Weights of a small GPT-style language model, trained from scratch on English Wikipedia: a variant of Muon for these matrices.
MLP neurons of a small language model. Each row is named by its layer, matrix (gate and up: input weights; down: output weights) and neuron, and shows model dimensions 32-127. Each number is 500 + 40 x the weight over its row's rms, rounded and kept within 0 to 999. Numbers have three digits each. A neuron's up and down rows have the sign that makes its largest values positive.
After each neuron's rows, "fires in" lists the words (lower case) most often at its 100 highest values on Wikipedia text that the model never trained on.

L10.gate2488:538482533571517459493469422462545514505501557434513494546492434545539494485472460450446512519493518509502513477485567353499465493540459481443537480509517527493485515507591498560487481464566424464557509507506524491519491448541596545557478486552535452438544528492438497480446536460499435520
L10.up2488:534467490479565443495493503564469520495508454547472458498516436531472540469532502502552489455536490472501450511549521468479514504449504460446473440500507477514523526452493546501493486481518512443511473470507543434509532511525495604490443524467504516539544541516443457484568505491504494548
L10.down2488:505446528417445484518495500438522522532526549487420480465491507482475472483575498520480563453419442501547519483544477503527440457524506447519482541431498506431526509476489491537512591555458433510537510498535480516493532472520487501542521521425482486493456514491505415488479505504487497424
fires in: "are", "were", "is", "with", "often", "have"

L10.gate1955:431508487534512544503582548495524487599560492574556506509458557553538536508517503461431478397537535498534472437539505582472577506542421502471498485516479602550470487437497551509509569434552555478439525460495472521564545531545446508496460541535497523453482503473474502447587495498451498546
L10.up1955:428498522521522516521527478535540469529466541582513534430534422514537499533522523538518520474509525468501480475463447514490485528513482471531502520445446524474491436497522585466529504458512477465601519449517489503521517476491464508494511473551470396440532466472504392519464537497497522501
L10.down1955:502435513565486480536533470500524502506504475540589469465473472470563505512440496454513483506417488526492437468503535554428501563544525463532468487441461427459396485384472450446574484559589494507435517501445423534564471515494566433484548508464502488466467451499479577441437522478450506496
fires in: "was", "were"

L10.gate454:467504545509498516548578437468487513519531434517467559575480481536519475454444498496526528473476439528528537479526430531533590526555435444497492488418479485505462530512550437499530509513542525500460527512468554504518530596577509551517505520448477434504472475507450488475466522548541557542
L10.up454:552440524542561449520522511451522562412467509536478527483541528449473463582457521483485545483579472497532499510509517514545517495516428449530542502431507479498506542500541478462483479503573458394497431468428494533568506446466441466459481470497526409503515496528477499575539515503462512477
L10.down454:527468557443499535471441536450492533504469473575454501494503553508530567516527480503509519461524463481559540468549413468551507546510460458477559496501501557477487552546559552585434438534527511438496531531455526514481585545486458558478433485491522514479483442464601567509500511493548491555
fires in: "had", "was", "have", "managed"

L10.gate13:497500420468479495569533452478519455471558537547502489501467467510484441560527500433552460530635504494501503499541511488553551420512525495494526473552485483548527469521524499506497534472487538476469516541489555485489473542515508518462420478526569545518487498456479474436519549527532500523
L10.up13:539551594503498491452563466468570491528500518488483556504505479505496506436513597485529552508529425525510424468492520481528449449556510461481474482501603575527508443564510472438526491506492491517523537489517562539547488517514483466522513473494470536583453521478478496450530443573476496513
L10.down13:532511527512465493483509481492523521453446506493492470511460497501562503452557494524458500385475541515543455530489526525536509434505469430493507468516480479468523542497578514487552404479532595530513483446474487520519531512515520476455451528515492476550462455495509489495596513448489435492
fires in: "has", "had", "have", "also", "having"

L10.gate179:554520444446460436473533484480454487483478454510494566441518443498499531491533511510503399468487516510530437459516523533483455434451511427476595482499473473471562503489569465538499475497522485456485476489509469548569457506472561461524450497514533545447448510558489426508493522494578510588
L10.up179:530515478485464536521435483533497472532486474495509471533524495572497543505558438477551520509502475364532530500511575500459503456412487514487439483503482437447545484505478578531501524556461503565423501534465538474556544492605513485498487518534596494419467509519484510502546551474528535528
L10.down179:394465519528516476538392556485539503454582453485455467553531484581485560484543490467525491468534515537520533540531508536473484439539436501500522512523453511471512529539435454550589543521545512554549515524532447549500512503451483484461574500422519541459518445479532445473508495507471447497
fires in: "the", "i", "he", "t", "that", "she"

L10.gate285:520542414508548455450435545436505422478436527474464539546507511446493463488449442449494524581550469566484503492470528501553587444483549551480491555559468519466502488460495476486456449480505457473444509511453503551470502424366430488439487484495444386489503532475511492478468555530502515489
L10.up285:474496462480534436374497460448512490519516547528516477540522513515538453473520475472519550613504472492488471480490536552572548473464514552508448483547539521489551524509553514455498502501522499476399552439478537575479546494431450501534479455502464462503473545481594532465515543462474546548
L10.down285:453495513457333535563546483479453533493493513511566500522487494438449546431465489457495546601534471519499524486541448467503493475505551524547520539533511547547464584485514479482563519556499521529494462537459480433495510506505493551532494514487499532435468527499473453550462466481518481527
fires in: "with", "have", "has", "of", "across", "having"

L10.gate192:522509411465506414480527493462477498487495463519520470504499523463515421543518460491507499611521535542552507472489467524537509518537464533537550450536514543451435471532594488542473498529481450502452461445531518460488576452513438496574463591481502552465539529512506511472477473514526513478
L10.up192:559436530509531489478495486567489504472487536500482543564498441560619434460463504541530466569456541496510493485426498515503533576503456447513529444454551527480451490520562518542449501567485520505500496531506569575493503510512457497490482527465409542472582474542466507464481473540529534459
L10.down192:497514440508198496564519494534501509494484500452499514500547551458473530526514530508492517697510440498521483463493528515500497491462521567509505548498466515536486586459551499506544538500560487535477465544542488488487492521473520474504526488481536500501520510497464468524479472525556504557
fires in: "of", "on"

L10.gate313:493493499527513531519450561474546511488462550483612487474540546527527518441515494531562428441528529457566481514544571514452540462500565513539482486464513502473501497525511547583487533537518537439525523549514459493522505560505454514495513504510548490387544491477532512537535459476550509465
L10.up313:476503480450457444507545521445480449431514548473490564536526574512484542517455497495453598516547462523549541415488508485486523494486466580448477509495521520450561450472473527515465513477506485501504469428487496570427533535489489505514574531521539474490516475474445453495532565482507462539
L10.down313:532446422458519495526468500397443467486464485464538483509477489455533480517513527542467530476495560531527587519559423507502507587509467494443505483503458561460481460545487524496488509465445488536494537510532518531550456522525495506510548566517481547480504524478487495486520517466494497547
fires in: "be", "been", "also", "often"

L10.gate2116:548500503499523471440458554482507535530477469517499492523421481489492544520413477575516478450564484477509546475471607519599538481490591447441527454478518446512475490462493503498538519577425499521585514587508467525506508433493525474552524501489507444513476453419474537492466494524484493483
L10.up2116:528506517420505507580501500637603463498501478438567499507493514497506488532459468503472539485527434523494504474510503523496470469463596548431528452475550484468536502442554477517474427519463536445477461456506550491580461500440513532468491445469505441519499533495454535453493463515524468511
L10.down2116:475457550484506376485475569570526493524483468408509537516538524456489501486514489514509529462483440531487494462533537522476470520487565508492500510513522566500523482434515482559504552479451495506476503524486503445495450418475457510447485401441465432516376466469536462469494517593429440557
fires in: "first", "than", "third", "second", "over", "only"

L10.gate1054:452580440506493461496513574473528499547524532504580517600562449417531514493487460506593521526532486496507490479527573479595521516450451468493508501549428505535500477467536464546550507558502503553482509407406494478536475501515532505542510454536501487406554521451543530479488436516492539540
L10.up1054:525479554459495519502448495427538547529435524483473537543510450500544451446572479526402467517440492526439569494513430512461511466523471560499463551578481536459484520477504572499491527523521495444534527536471491541558454567479447467485538474526566642516508441536435537472523484510505475496
L10.down1054:463513506470515482472524430506496445507450482540508486531594506553505477558515530493432405490596429478464464525480506460505509454482532515488515459476498503470464526489539459490539483532457478506477428519543503379548462538533523527475530468554531586482485551513437512540510488502449477541
fires in: "under", "over", "due", "well"

L10.gate2741:577414408480502479501420479510415504526487412481552511556468499429442513521553509504595545538569519508493535619491515489533574566514517541499503462489512469519533539509521482423485488480543514506512561492551432544493504517493511532495565509538476496511482451429506520499566510568489563455
L10.up2741:472461507459479531475460560497423431527451468449491546504510526542561528475539499442558484493425507512514480488489475477490459481473421513567461506494548496493530537462460552471507506488575498446539485480554478532442481546557507460518508553456560501487495507508453566470540488452513499489
L10.down2741:510494518521456462551493503496474543514464448480559503484536460449521476497456426530529514553518514462529495473499570551485529420482544505444494497516541491486532445502530557533538486489568435427488445484489485559467466527532467415587511581532486545521455483490521535471548521455535479561
fires in: "t", "never", "to", "not", "finally", "i"

L10.gate718:553548482484438505518519527439445464581610485468468498500514482418438512510468485538505466503562381507501464556488498521557493512509462506502521489567513488535486450489483531485459500551529459531524533537558568480591491457529450494495520437542521502480467550573433518452501490474475463532
L10.up718:487505502494587550510454575553472430597577535523482473454484664514487531552583526539557484517490478473483553535524485402535464424430482518403486549571561466493519541562454485536515496528521516492490456503471532498537469574553531533527496500586427501458444512451484516461484527470545470555
L10.down718:514553459505526577494490526513404513497525465539452517411519525541485556524545496583492479489557499501528539548517489495521524493489535507447438521549543464525521508469473454495477544423561488533498457500460512567573529465570460489534534453542526568595479514552535453514487489482497504509
fires in: "to", "t", "not", "may", "can", "would"

L10.gate81:530470542574507496471501533496525446499492533493477478451426490440549476501450492421482501522576503512538547539510482514558520521537522581422547487516468509468456456493475507522462459499418524531543482518465509523495463504485500483462572553509456438513450547511498478483524495506558463523
L10.up81:433478573503457529460500481528506551480496500546505532542589476440475498454524514560548501478594469548505541481449467476602554556544500531484515487453519490467521568588503499490526534485457466471471399527542546494449522509478522555501460550613498529482463427487378548503555473477469510546
L10.down81:460547511493548503465462503527474501494508538467540467478543514499475526528499530548495595461458536478527551558425461531534555592454462537540456462493534547491550493555513447513538461543495510528483465479537549487489551549421466520485440458517554541496507473459505488543467412531483493480
fires in: "well", "near", "of", "on", "along", "around"